MLP neurons of a small language model. Each row is named by its layer, matrix (down: output weights) and neuron, and shows model dimensions 64-191. Each number is 500 + 50 x the weight over its row's rms, rounded and kept within 0 to 999. Numbers have three digits each. A neuron's up and down rows have the sign that makes its largest values positive.
After each neuron's rows, "fires before" lists the tokens most often just after its 100 highest values on Wikipedia text that the model never trained on.

L5.down967:540492550474406501469592500532463523472481498373496609414592535455513569470532384499560491518494505534516465497549444425459546449557556506535487469441607498463533527567548534463582550494434491566482559516398452604452542587469514539514504497508474459445441541522537466574411554499483460499491461425519525564524541499489517484491490485520463523614487507557477485581554427578445545447501
fires before: " |", ",", "–", ".", ":", "-"

L5.down1534:508460484529455507371532409499560511587420451523577595551527607462486458527476489556452467500405494476561531551527545489488473485499414514495504533475485509590511599467541525468455489534503509463399467505562411382476465508521459465475509534518465571503601464476497566529467491620526500462609515537518523560441496535515544526550436482527410465583517472505562484531529494511467465489399
fires before: " the", "19", "-", " its"

L5.down1032:469524448419506574509338453521506593488573378510485390523490456440448434449496431573554481522514464597454477506507428488554492520450527550589506524417517445591472451448529531533523397443562476491469421517581534421439564510447442496477496453532577539509467562550484438508479443399429553441413520506508515559480311537523501548488499492513483567400388455409463449473447509453450521519558
fires before: " |", " |\n"

L5.down174:420488487480475527579474595441583475545426436568535578512500509456500472524477518434596562535544588437488564440522497567581449574556493522506496478505598404461494491554462438509537464486507479494526576546561467534486453550359409453439578430500436506465449609454497483443555544527461462462546531484634404555480536499504488554509491541459440510551390474419467513522526488549446506511539
fires before: "–", "1", " |", ";", " -", "0"

L5.down217:554575530503556499433469510558533477396425495517502470578427472507489491532480581539529486498443486529457558463516494431488483507500447435426526460559537477458417542579438573418392562510502517460459546498503433526471532573542469543538499578483497493434600452528509483500533515474568462501601593387437485496400455508469458571455488500461485524584582466405484596579533526423556520447476
fires before: " |", ")", "%", " (", ",", " |\n"

L5.down258:427548480491502528512460488478561478479489542458412489550558534561501536604433420532536461537590561433577592491540475602545514468456502501442418545439542466376456411556535564410528584513567600394490561512514423506491444552549492523492515465488446466518539589424485488444481457516525510416567453381546516590457419447505431563583452560572457377481461512487621513539540521468539502522435
fires before: ",", " to", " the"

L5.down2119:585537463444428450488499511491563530421532426467594422511474434491540571444574457524555494553461522549511469529518446530487531531429422518460526368481522465495414482540505407552500504453508405484578549605444516522512526445546524557570357525499499541472488550547537581526390512432463472487420410552379504439596442564460505520604526546539529532449555475524580509513470487403493472399404
fires before: " ", " which"

L5.down820:452470510519584481485534436459528570576483549466587509536538473493448433444541470522390550514580449493550480461482488519493552540572535558535526471483509488578532494479522500530517456441451499495393485513449478496563531490546595486506469545526602372562456448544428514451380403615580462600506526535427411371497515445573527490396499492560496463493564569415527560501503566550504474527522
fires before: "0", " L", ",", " |"

L5.down1381:557545497511573480477531564449514485455537522432522422519502484456431479491454380463559509567522432547504410597555480482492512494437557533554470566548650437567529504548466471418544548509478492482458521505460602499460538529575484472410431523551494500474680416495421501533468465508490468471391477575394501523506453499576506471590518429565565487494534417490446485510519542529459478502485
fires before: "===", "=", "==", "\n"

L5.down487:453403518536572467591451461528509468487481529443472575455521511495470393541461504548470493585483538545557376497420457568426479496459643456524463483419483540458462578418576588587546540445581475525478537576604484592448547479495555445497561511547577575452462576435555470528447441491444471436455604600380375400552527489535546394571515437594492571473530474466524520476516463530527438559536
fires before: " |", ";", "0"

L5.down2136:502481412489478582585561509480449424569431508494549484528547455550504515443453481537497487547488513564526485414557569524490501471533461559450438478615478500470555569483443520560461501499569476485521571471466446468463498419460493529410522459546441493585553562472559436526499430483461468552290556469553454564587529504463471505517506523520403450429519601498527525573470496514518479493483
fires before: " in", " on", " from", " by", " at"

L5.down51:487451470439350552497464493450493493487491545510485609517498509455407400501535485498489470499489505523530492494541596510569504517530484446517464474528491442512480473492462528498503439521513512483463534498566506452445565575478492462473567567532539614567589515494552533506532497456534491459443555510490495443477583482554573450509528562525492436458492573505450446443533501611596479450547
fires before: "20", "19", " ", "18", "born"

L5.down2134:481484510666531458495481529558510468476477465449544494479509443577502433502585511607454507417494428457496546508478544521540532476507512509560445520515482496508534513492412447509566526529515386529541479351486521602409518490480456504476460494539535556522580563519554570468509501472558491375633558532491493513535431503502457442421523439414521547441515538551512545511480480520485509613541
fires before: " |", " |\n", "–", "\n", ")"

L5.down303:467468550559428544421423453463490484510553507490571543499527557439576489526490609601497584479563533498476451496521517598487513500535460510481436579494489508484471636502564512392401505465585509529523462514517509517478554390472433460471473387489542444500521584518509471478469554444511478580489479496630517517464501466413580482556522410452447486425526493490514470535499530462522514484433
fires before: " the", " his"

L5.down783:555426583494514457511451521425523577495507480467549446566384511509507490499532483508572453465450451520517476475546441518605549430638499483513464553457455403505590492482565482529549463483456518471465525505561541569500514543490611425426381337566543509441388478474491525428551523548618489530738397569457449571491491455416501579474541452545437462440522571529541605497467612558561583499518
fires before: " |", ":", ")", "–", "-"

L5.down669:512545470511548455568581531489543499519502604436500461563568488521440472415573512548412579542490499483445527511430545472420495502572469488459605583464514499518484524447458481541428487564606531538401589510471490448394548365508426464446540553530440476395468552488463451541479442531534434466505533584532479408430536564485503564474509579473466501511448435369549452564490552435424440490451
fires before: " ", " the"

L5.down212:470517561563529497453604447448389479475512546381473502520549506409490450455434463562420428468460451570590475556551514512526551495502465563523426481488513486501468473450509518411474512449470560450556530517492488461482417502582465423500439556465478440484464441505532451511588499504517492482375495406478478454473485450640473519537555559426531476541407614535455520581498499572596409661533
fires before: " ", " and", " |", " with"

L5.down772:513430497472504504468420512618484529462484623432453455459519527451505573571458399508504466460555456512367488523558571474473485438478401545377456605433529508571582563506431416458423509440448507431436574508471487441566427557464507415457524550482597508394583471491466424450499524515515484528541456492564499527463484511589523531552527412459515522515488527522420477452482497510458519509458
fires before: " |", ";", " A", " "

L5.down939:454550512415517523478536567444494532494488529503566421494475515538508520443420450506477546463501481492537574447530454573506537456578537524549439579535508437478473507562549582575551486464476525492466529496558460476486426531540480490494513508520537393532480499609549582483483510566473460444452503436518530544450504515450470509537450593494584488522506395531512484539460528515563535470449
fires before: " the", " \"", " that", " it", " he"

L5.down2180:503501538529488461551482566461446526465436429488567591488557439542500396553512557450598535474508497433508582503604589558596481421456550523476451474561537544478480465401456439594435510462482601447527611527462448470391484496428471546461458499549512503552445535577485463521441576518411543505488551520441510524509530521454529496546342498416464513554482499510533474493448483460547481353605
fires before: "%", " |\n", ";", " |"

L5.down668:512544472468557611586521539450468542493452467398546529435478531509502546466537505507462487518479435472627486500532461497544549562573474470533586348564539571515449423469557425490513486434554547385518493481525480501424491543443517543459500569583491538428593489533473434512486497417549573485460461425485470559536584481527540514521476559466470463556578432453572483542562527583430487494592
fires before: " the", " SR", " a", " \"", " MS"

L5.down1012:472469464414577496529561481518481577456390498543505487475498463437561505497563462511613544483457473423536467549483612570531455501539511500471557484500510579512452493519471490496464516458481516509455484580494388409525528380434514433593465529538416518611486477515443510540536471521564521434596636447517582387529469511506424494469548524454512644526480563455524522470529540585482516506515
fires before: "1", "9", "7", "8", "5", "3"

L5.down773:542386515516523420498588572482450466548545413507429520490516481470477405481514515487551488420584499475431570555515538515540409510514499415530522414634520480452417529531419551473562563535541484460560482448483460558541577596544535500507503600508560542509448489429534368455576444457519460444572481460544571546434437474486511555622478532504524544548464490500494411466478609467539599539621
fires before: " the", " ", " least", " a", "oms"

L5.down2220:549441567493502489535566502500434486447501513447611429395485513491449524483551602451402563505472611460597511483518513480509501517528529430535475465452486522442529537454532525466528474458564371423437597458465470412527538493489548477436524480541521551490453487467558562517427578513433496442600474524390504525460485471563506508572485516575544443515469433549356507461577475530542497516470
fires before: "0", ";", "1", " |"

L5.down1708:520542425546464513529546448464480471579498523532467389467450444460460457541454617464501470505496541577510546400494488488526462440478551554446598384580579479479440506554525517492478533458578610529510476562536579503510504542486558486483547476495506530432549428510502589493490463472510480521500507456454489556493526443552505500427509529451479472511526485460512509516432549430579602558559
fires before: " ", " (", " +", " |"

L5.down1641:511460531503583523547535451509490568472526487498488467494487500489475568463498517560560467508610447476572552508431551525433470570450505516491446608445510485528496446489436479497416546459601442456552438598471489540553474528462492517418564523537529519526619492509439611512515457500468527493487462477627383523498457483507513579470561430517493495562505469473491481481507497527506588539584
fires before: " ", " |", "1", "3", "2"

L5.down602:478567534524582497414538522465597555457480596481579440540495589577546524451469467581527443590525520524557496450404542565596493557454440424532563463451473490550476505454558618497543503480496478500452462559509520476417506484553507408529499510548498492521572499583509533478483598478474459530615439381486508486543443430536526478621440504463479553541480377455501449515554515518600521606450
fires before: " ", "{", "16", " −", "25", "18"

L5.down1047:451445462562463548546463476518516464476415572588491552493448461482481558470471496542527478485570441538573620531544410475537388539485522413484377542413561563423493527434452514486499544544567531479476560401489462452407500566551538503505505557545474379599428503559425445539518521462531460518538558497530522637557449519575442559553485461506489506556541472552473430607518573515439416629532
fires before: " ", " the"

L5.down310:506515527485387630510486470548497525540379577512440531511418512469451400567426505487399496496536534475464620457589489480629490451603533561389494419489540449432497516597398484463559447533488500485509495404504487418547483526457550531429537563535536533598483489446512444393508517481563568490541588561505526467591488503548614484547539463408509539543493513555561480441501582428560492491461
fires before: "20", "19", "18", "17"

L5.down931:478442538450560482570485451511533467519420551506483561614496516490591399491439523478462587522499509512506416439523504472468520541417474477556505399588496453519591436518563388503481490460538544527554451558513451474476492505559564568512438546586444486544471483401528547493559448491528503423548516501579485476564538592476495521483416549408530531481490449452425545481490531524521572539496
fires before: " of", " in", " by", ",", " for"

L5.down891:484508408569495469540562456487528566643511465559483482486550442456498432498506556500522457484545453543535487526493566449492459547441485522488546529486507464513522483407518403563513599392459518563451569570395484567515464618527405445425524575536498492416432464478525454606476515537534409450427420534390494554472493525386488513555397447487471612466530483560528588514572614487437539556521
fires before: "|", " |\n", ".", "2", "0"

L5.down478:422602544391524530451570449558551475451467517441445555517576554493553516523468415440515483521563537494500507412475467479434490496523474503397553484545566470424577468506527462432466333450402567540545510551460484501458519543439486454472486521538518469444518578548566467523542511438562488500625476520468542484539521442535456456520427519555539548448567505429472502491518480500481421589526
fires before: " |", "12", "36", "5", "20", "6"

L5.down16:485491454449583487426493385542456472452511498391512490588512513558492489545409488471456442510448580479514461506502451464553513523490523536553484488482471483547497527429538491428591463456505518464454523515481465381467500418441507530603472468436540455564546465560456556520545483496536431446443509526534529575494527452533545539540552502526437487482556341519561586531380484408538487468515
fires before: " ", "."

L5.down2359:489471557478511462443481505579473445476529435483495376429539482483421486546504585495495546452384429552579456418502508472594480509526475538601521473479483528502467483435476509533476528535573495403448523581412492519434467494537508566531444557474443528451484470481433488431486485519501528472648540485509588458582576502500473451415500473579467617490557616540548423531453536437527474522536
fires before: " |", "–", ".", ";"

L5.down1923:548500476459555522437479509501482482406448539575534540512448454468544455356488529429448544502435553523492523559559454542545512478391434493451462484419437532505513452457455485489532506412515483541514622474539560530560522554568492515434492460492574545548494456589450477460508420461418457487552482650564516595474513463606497481434539402475469430439525515467518465481483534433473475531476
fires before: "-", "==", "The", "In", "D", "20"

L5.down1612:470531470432497532588553493501478502502505387532402518410452482469544536498555560576489483556477611552534411589517522448493454486519438431531504534480437533537520490547529539514564489447473555491477614540597517440484547498454447538501608465409451496560541567527494531524411590459546433528512548555417489486534499527529514459542473521470467483586428477485451536419507497519523509493551
fires before: "|", " |\n", ".", "0", "2"

L5.down2511:444465551534521518489456483480471454504448508446489578431551449508524520456443450372543580460444413557563531474499439511428562552531462533418585436429440540505478522453508573451488496528582451449468468529515454508622580429481506504475539522557522505417513519466452451492369469474570400459470422524489484451437449547493526423540488435439509557612449562454468510547562455477518515515479
fires before: " ", "–", " the", "2"

L5.down604:518597483517470584466463584550579492530412537548499454491501609489489454457455481466544432503491479556445438560527588481573519584472481589487471473559474540522553513535459398571579439551566515523600452458554547537495481557502433554508614487479497635561523507500521514585448513424498471587227478608550489607465484456549576530516552510511474504536524548388489527496598526500428482402548
fires before: " ", " the", "19"

L5.down795:501610504512446543500583524495625598520516491569536517488489576423489451504529335530538446472524560555445527583576513425482499492528473541402494513548482432487441524439510503449530455515434490508521515551493483578482554563461503484496568501514441531509520586469472553513553522463535534599435592445416492401425541488499581585479530563554496514513543507505482478490494458493432441535496
fires before: "20", "19", " ", "1", "6"

L5.down2040:439576532566597524549518433549499462498461517546510452478473471462464511580424496474462556484432454569524574529407512539452581494505530465529490552565499459448548559495483474463458511490426470588458459595530525510493497524572549468587481429519515528440595563480507581548408501476482500529420532490450436509472532547587532541500470586468440466479411582446523565452438525511503497498507
fires before: " ", "-", " Un"

L5.down866:504506511489517418427558497485512505430522437584427475507500513520478514484526440529566501465484471488469495525510488528470491404495429506538483482571485526487489514441450567569425529519527431529432479481570496485435496469530571420534452479565543468461536507359520533456490463524495479473588518503477515481437494458420500538622459462533497373515504518511409511516461584401473507476443
fires before: " ", ":"

L5.down2131:513593508506530492429537509545524523497490469473558470513449486386540537427623413544443543497521475414566476438437468407418504551428573557466478480539549490510442550556446337480588474522537520538490435488504516461463549511545462512533486568583441555627561406536448583412514544438456539438430509584540435575540564487547401430527558507417441453544536600530523553490443482454557523548491
fires before: " ", "20"

L5.down1910:553613514533577547501553534458549575503423427503550566530525472513469408548591533574522444488567568427528473538556456510502498504392568502588491527506549571509481500443495390472550427567438481484552502544520602515467484475479421557497501537544537487447511402560589554481461445502580522466472529457445508480486428522485466421500497568500555397554569501525492562482507528357537524541530
fires before: " |", ":", " of", " the"

L5.down2157:484466483444452440496557439441542463468583493524511447463435515556523467546456580557537550582563474524526518502427543452556447512411484485558498484546487486563404477495542530531574498511525451481520410548468448480516397431524499498515465509400513500530573457484414564524416496480501507495692477394452553403466504483422446543439563518470424487472467389507477481515485511520465490492441
fires before: ",", " to"

L5.down272:541514484470511538505438591495458465501414611515504432621561436472511505510496524501485505465525516453467506558433490571526564408385428539402492511461478412513494612516582528547457607458382516462509609465536469502477496542546472477494563618541454428537521499516489593521471498480499563506603494574555509501541430419563512533386482528462527438556495451512477464451601492460456412502493
fires before: "==", "===", "|", " ", "9"